{"d_model": 256, "positions": "rope", "rope_base": 10000.0, "optimizer": "adamw", "lr_mult_qkv": 0.7, "lr_head": 0.00735, "final_lr_fraction": 0.02, "train_tokens": 246000000}
MLP neurons of a small language model. Each row is named by its layer, matrix (gate and up: input weights) and neuron, and shows model dimensions 128-255. Each number is 128 + 24 x the weight over its row's rms, rounded and kept within 0 to 255. Numbers have three digits each. A neuron's up and down rows have the sign that makes its largest values positive.
After each neuron's rows, "fires on" lists the tokens most often at its 100 highest values on Wikipedia text that the model never trained on.

L2.gate61:130113133154142133133142091161157145125134102104085136142082163146177115154143112133130125134144140114094144107160126135116097147136067134110145117121146142114116123182155111097137121155082084098133132128141113144155159133114099131128113140091095105113108076187125127122155128115147092141131145121097144103141109166107126119113139149147136131110125157188116119079157123166148128155166
L2.up61:143196166114140120111131122150159122128148128101101121109142123122148130155167101139163118159169120089098172142145086158139112087116088155117135088140120144124139128156132098125130132110082083070142162195125151103149092112121161109108098123118126134129130132145102114124137114155151120122103136096105145131148112152071113123077119142148123130083133169148103106111160128154105159151152
fires on: "ity", ")", " H", "co", "ion"

L6.gate56:167150129097104135099105111111116161128162140088136104125119138108137135141121138158070161119134105132120166129134124077116104155116114137123125137107143146167129129107164125139100153141084131119188151104170128137071208093083090108159131146109085136138133129171110113145103082116149125106141142123138109156125126184113112145148155117128128119110123147152142122129134149163144161124124
L6.up56:106125118100120163131130150118098115136138102139137153076168129162166155110070119084117087124123116130103159081109061130162070149150112147126111103128126108138136124107166117153118177089100156149124109164135104099124136090072142174133173150127104098143159124155124134147118143132166154141146112105102147104165138139130121154112129139135118133095134133181160122086099107147156160153120
fires on: " |", "le", "m", "er", "av"

L6.gate223:096118115102123111154109117095125122128114121133110101133108172174115158157119139153134130060168146125109120149142163126138070151083112148115134153106164122177144115097129115171128155152124155121152105097140143179111149117143118125118161141089124159133118117092153192117117129126119141168109073166138136167115157096132066152148158152137131097117174108130118146174138133152142115169154
L6.up223:135146163100126124118130099117114155145071154139124154137092090164099103159154128124114141153111116148152099116158140143139119096139139109117099147115115092153084153116126158161153113106108160117180159108100110122085172124121143147145136113132120152143165126118181118136097118135109128125184126092138098119142128127160115136104137099131163174142137132127123127124140110097074125101161
fires on: "R", "E", "L", "H", "Z"

L2.gate41:112073117125126177148148179110130131109108175156144077143202131124127130129137137105150132132101116129140128078126117163130114159140094108199126154115111122143117085121154135146134123120139124145153185094125143087130133147164152123115128113083122076102115118135087148156136117107152118163170167121118125107141172132146112104155122095128096110141077133122146146122087135101171122153096
L2.up41:103103143122178121155141187114118132097141165141120089130159114140106128124133148112143129161102113110128114066099140133154112127147096090163134118130119130141101095177171135147129118116119135142170184108119092090097120096123173143128157125109147090108114110124089157129144147132138108183158117125123106098141166140147151097175141103128131132164095166093165129141139113105154113122120
fires on: " re"

L2.gate169:163117120130124173124123084150160118143070124121081145152168151138139123111119110147140114138152120128131108109105137121143120113128147106136139111085084115111138165123133108094140136134142146124087091163173115108118112123154139078129127167126106163069160114150095132135147090111147129152095123149125119153131127127111150136141130075148105181156123153132129133155113110088105150146123
L2.up169:104068123136129111090129143114129120119121129146122135148129119158066088139135124121126094146107118129076128139128117165103111123152112101134128148159141113122130132128155144164105121077174157088094134122118108121114185113135183144125105108094152121171148143106136171151120121144147113129142150143109165122110125111139106143141180146130146128150154087101107137116122152148116137161121
fires on: " ro", " tr", " year", "ter", " sing"

L6.gate296:075145128155136120155104109159122124137132130154150107119138118112132066127136127088149082151164144128107177133094157152114168137140115127116149101118084109132134143193098139096126113145169127140133143143146144132113140170121104110110127131116149141160157143207097168106119145168097116159118114129147149103115126096135116148181151138182125102136115131117086105121142142141126105126119
L6.up296:146150115097087116090104134100135157119142113152087136128139102129145113154190132103146129155122110135085135139132102128078131157087121129122154151099132134134106101128089150141110149104146132149135149180122106109136166107123090158080112163095151150121146133138174090135146108169104150143168138134204127096125116129132150160173139128129141131134111121127083157142136154082118147167135
fires on: "v", "A", "arn", "re", "av"

L2.gate268:077203155171125113104152115165134120117133103090135168122161113150117100130172111118165133143143124144110119130139094092163112156110092140127103156119167117118111123127158152162132106083136125098130166121081091163114113111093103172112117152123135162140135104157162104108112133145068152124138106096176109122145094114133132104159153112120103144160096126104123121153114063154159165121100
L2.up268:136113107146164115084092133129138116082110122137115135127160205117096108120128111126139143141085113160120113143160134147140103153086118135144100164093137156134080156150117144102140154115167142070112115106109111093131091067101133164170075099126140130144125118142134079146147132133127197126137121108137114131123170079122152108119104102103106162143089128133129134149112120163118132094087
fires on: " Th", " James", " El", " Bar", " Per", " ="

L6.gate220:113076092121130107094141084158125156082157127124127133170130126133151161131144137117108107105110108171135119122111166105145154105128133163129151082138087152108140144121120124121152172134124155150204106115131165111156144124080127109126126079135104131123130171094118113147147153133146143129103121124115165092141133118130123171100121133111104126109125109149103146119118157120161107104096
L6.up220:134135113108109122134146119109110143139081179105126151129154110112111125158096135131111136146144129161136152132140203126118112115127068113099113074119087133109093170096143112152083126146133186123113110134136075110129127090152110125172168135172124118106143130084150124145084100104115116132121141103154099075118148122149111130120135134145127152117096153160139115141119116094150129151124
fires on: "it", " of", "ut", "ber", "ot", "ate"

L3.gate315:114101169182151094140132112128123086154167097148138068126096129125151124167141137140097109064132128116142131141138131176128172115086151110109146124086135125104186122142081102137144110155160146114102084103123156163098123148148095118122116134098090136135131180151099122122169110088119147150092109121140102173114145105108111148150125135126145112148107092129149147153113136120139162142134
L3.up315:123177135094136137146144085089163115126135150129145156134148060119158134129132166157128114113090118129126181149150162109148130098125120119094113109130141133139149181128101099171154114127155124108118138116107140119135103174177143108124091105084127123135146120139100150153139128117123131128112153132166124110158111153150093112158110105174140104150124133151161158121130141127134125173147
fires on: " from", " since", "ince", " by", " within"

L2.gate282:122094135123121117129127109175111153098143082169178108191145126107129130144131129127088121109162121123129107107147170136104099138139092099177095112135137126115110119120101105146152139164123159146122121102152091128116139131123083120122129112127120111094146154153165126127138157094118110155161105114095095104174127147159143155128100150115117133127158093123149116113147144128163102075085
L2.up282:115080112081127094143119141155108134101120118169161110159127120105118125157124120143120091143130118136129104083158180137103111126144138079166114090152107110092098157107120101111160138138142091105105117096173080100120145150128119120131137104120130146121146150145160142137115160148136115159183130112137112090171143141129137155115116169092124118114145108129167098103146166116133095090109
fires on: " un", " dis", " Reg", " acc", " eng"

L6.gate70:114165118111143072125110146141114136125113098112133153132156126089139136096143152134155158159149093155104119108152180111168140138121098124147120098102133126154150148155121120147111151120121179140098154129161148085114146122131140184152099126110112109144164177140121129093087086124114124130153120105143107117130118113149117102170188145131158126100141103151118150136128114123163108080127
L6.up70:161109151068114154116153165123143143096120144104156074130109115122137131112110104178133122116103125149113137117102116128144090120091124131149128128128141081104136117154126120081126149124147163105096153140100134104135080118138126135076162120190129130089126140176126115127106134119126142169122138131153163104124133146117129143134138134134156132097122127180130144136140159110155116112143
fires on: " |", "um", "m", "2", "le"

L2.gate292:121122090135103106130170173131147149124101116136143100121136093116111153161119115124135174175104120144112130128131153116141126169153108111144154126127105125142131064176127162130104149141116126137151187090149106135134129165142189181096142131096131126120083158122124116135083109100167120157162130122140124121137131134181128095090153133149144121139157081140137138133128140105170151141125
L2.up292:109116141193172134132114146075107161086085137135163128129143125153095150130142133084160121125086125131125141121141142170146147151142110076181110114147114151127136140107150138134102126102115136117123159106152124131079132156120145150103107102130155121127068141137102152170092120148162126133143148132127114130166177108135165082101105112133182126092146098135141123127125142093135169169108
fires on: " January", " March", " re", " following", " October"

L6.gate81:082129139158135095168162136112123160094128112113095117112129119160090115132111108145113168153128108196120115097119135121139107154148119084139125114130123122111128157150143119116102142171112156128126156099100096117120148156126210190126112086120157150115129134123172099105114159111145095103118063113114076116129101151117099126107120096136172167104147080152108118092181130120131144109122
L6.up81:119146111091154146091080156129123122119140113149115135092156168155163116139117115161141161109100165163124137158101103128151122151115110115121106150106131164090108095120118127173108122142172128154158138107105156160123136138102118175117130125132168117119131128138096141149108154092132162096115189083166103091093092181159137134112121150139104174120093139098128111123147077168161191121119
fires on: "),", "ag", "at", "am", "ad", "em"

L6.gate121:143098150129154103154123122168092099134120160088094152152162091139123131099117104086090139156147118113140122108138133106083132128098081153105115106151143072134184119160144136117099136116125133135083150114089164179149112135153101074095134121174164107128156139088134160108139142140128131173137130111134116143134113126147127158152163154145143124144125129062114130161112117131131110122091
L6.up121:080131079128126109131090128067133108134141117137088088124175129147160154110118104131119123119087110137131129125091165171138120174101109119132166094159135138094174157144113100144121151104129140137146090130145131161133117132139157127123147101125124141135080150137138165114085098127131123108158145103171085134153132175154177117104129163156130110131126114140127090153107120105118172172170
fires on: ",", "),"

L3.gate139:114140120167143102128129154146131161046158101146127082178126124125143121112192122116090137147132087141127126080146119151094132153123087081118171145081127141120125118131109101133125162158130143135139128144170112094135113130130124122135127091123113128118128151110084110152146097098159111129130086126091119115156158146160151127123123086157110171143091130112128128097108126133148105111071
L3.up139:101134136117123102122119141161100176089102107170142104145134098146139109138157067128103103171138106150112111079152086166104136127154146075132121130100105159104079126145107128088143145133124103107116125161146122101139095112148129129142132138109132099150141144116073129163135108118137106125126114134107136067153150146139153139111133135132100175139110114115156111098101151121159111123106
fires on: "{", "^{", "_{", " re", " −"

L3.gate272:099171134126103082111174138103159126106094122124111181129150120156097153153144113094131176171152134154127137117139124086151131110132086121105124152143143113127124125137154179106090126084121139153133130135160125146114127149097128196155120117090144142144116085156104131097117147103173126104164106130166115112134117154149118124123138113142132116132098177111108112128136092100093104125111
L3.up272:090098139122108128115179134158130163150137135150148109150101093146132105151101100177136124141190130146127119106096130143151169130144122088150138152122111127114127125143149151131144133140116113113131091087081104109112079140156170148150120132079124165137152108120142115110077165107133091145160147100140154102145122083132124159130140083106114135144095167157159119077101124106156093174159
fires on: " by", " v", " rece", " l", " al"

L2.gate107:121112120126134090106114100134152146162150166115167137076132153133147109152125075148103127113099119143131088170148121136129152114115136157150149128143151116115118118106110085149135201113135164151130114073097130109150075121125140112123131164132130088137130131113117070164105112121090151137137131143116123168142171114117131138077145113124122137134186120138101139160124163107135167131108
L2.up107:103085091128156129127130107132132114150170149135143129132156185169132157131117125117122111095084140123125110131148201163128121152138126127177153124099157113145143143106115091141182128131100151125154112092090098082181104109154128142110136183117134101139119138091132102151165137133091140131142138125130077138134153125111116100136097170117127092160156150132121115157112148152145142134110
fires on: "els", "ones", "ames", "ars", "als", "ects"

L2.gate98:078127120175085081164118157146138162082110094097140166187129133145121172136129112109124144136174133133116114129177130136107119128103099144141126135116165101140131105086119151181137122095172156121085139056138149119098151085159151172116106109119111126114115121139150126132140140123089144125155143120141090101161128130140112125100159074134140139145117135104174144115137119106114110122120
L2.up98:099133107116122100129122156132128130139067121128153226149127129161123138121131120169170095127140121129114090151157132173119128110127139112111118137127135107139128121095129150118125141122144120127079119124102136168148110100155147145152112150150120116143089150126126147146154149141099154132142171138105105094142119139139134128095150088135125122154116143118194171128122140112168096119110
fires on: " All", " bel", " each", " rel", "|---|---|---|---", " per"

L3.gate14:133170158156187150145147131095113119137142119121126121140135134134142128102132155103117124096100131109154131084163135143186130154136086093167150108108157098121143119158136102097154095152127160134147184109115151155188158128105104119106140173115102130106103162148120138147170142134108156136096096121103059147155110136154088143132118127119117112143141163146144121127129115130112135133117
L3.up14:108070148105087132118149164112098113130082137130111142152121150175156151151108155168155138174137094135113103121132148091151137146144150125147124150161106166122114109125144135108097151136114159161096095117147128121097136117135124172192134143107127108110144110094104089110121134108144119127134164094154150080171097151115143165105108123151117119154115146113080128127123106105141100137126
fires on: " pl", " h", " qu", " e", " le"

L6.gate0:153120162102154163153161126092158122114150132107125142122118120140154151109124140134111086124141098133104074098111135115082132109130084126169128125127119130110166073145126118152146142136095129136124121138138162112103089135167101112091121130138163105185137159135115142145125125133139123113125141157129151138130109125084104137167138134162082105121091141113071122138139159129107121097103
L6.up0:152107136101100092137111156110073136104124131114080152114145106124163146105154106115109107118134143155147128148163154096136132113098134101120139109106139136105151150148114142078130146113129124122153091073122083177176126135132112110141147107113122150078094146083118136115139109133114151140126121136145103166148133137124130120160111116141144143127106111110135151127080106161152103113134
fires on: "ess", ",", "ory", "ation", "ion", "ine"

L2.gate271:061092109146159130132123143161159128104170132117123130139102142113163115148135124097135203108140155107113118111133154145109143130146105115116147164096142103115167112140142140165125190166139176134109141110167146065125134091123094092142109106161120144120146140126113159117158138130110141093145132139104108132151149104111125113162139122128106124128134136103137173110141129109096113130066
L2.up271:080098067086172092131100113168147146140170173138144137087085130092169131160111130097115160134139133106128106122125117182117164139131156099129129126128127104118117131148191133144111177158144147108095122118170132094125117084115120087126127149153103142135148154127102138127156154163108158089125164112114074130159155118102137129133128116120120106130134100125158149112134113075098125137093
fires on: "let", " mat", "99", " elect", "ict"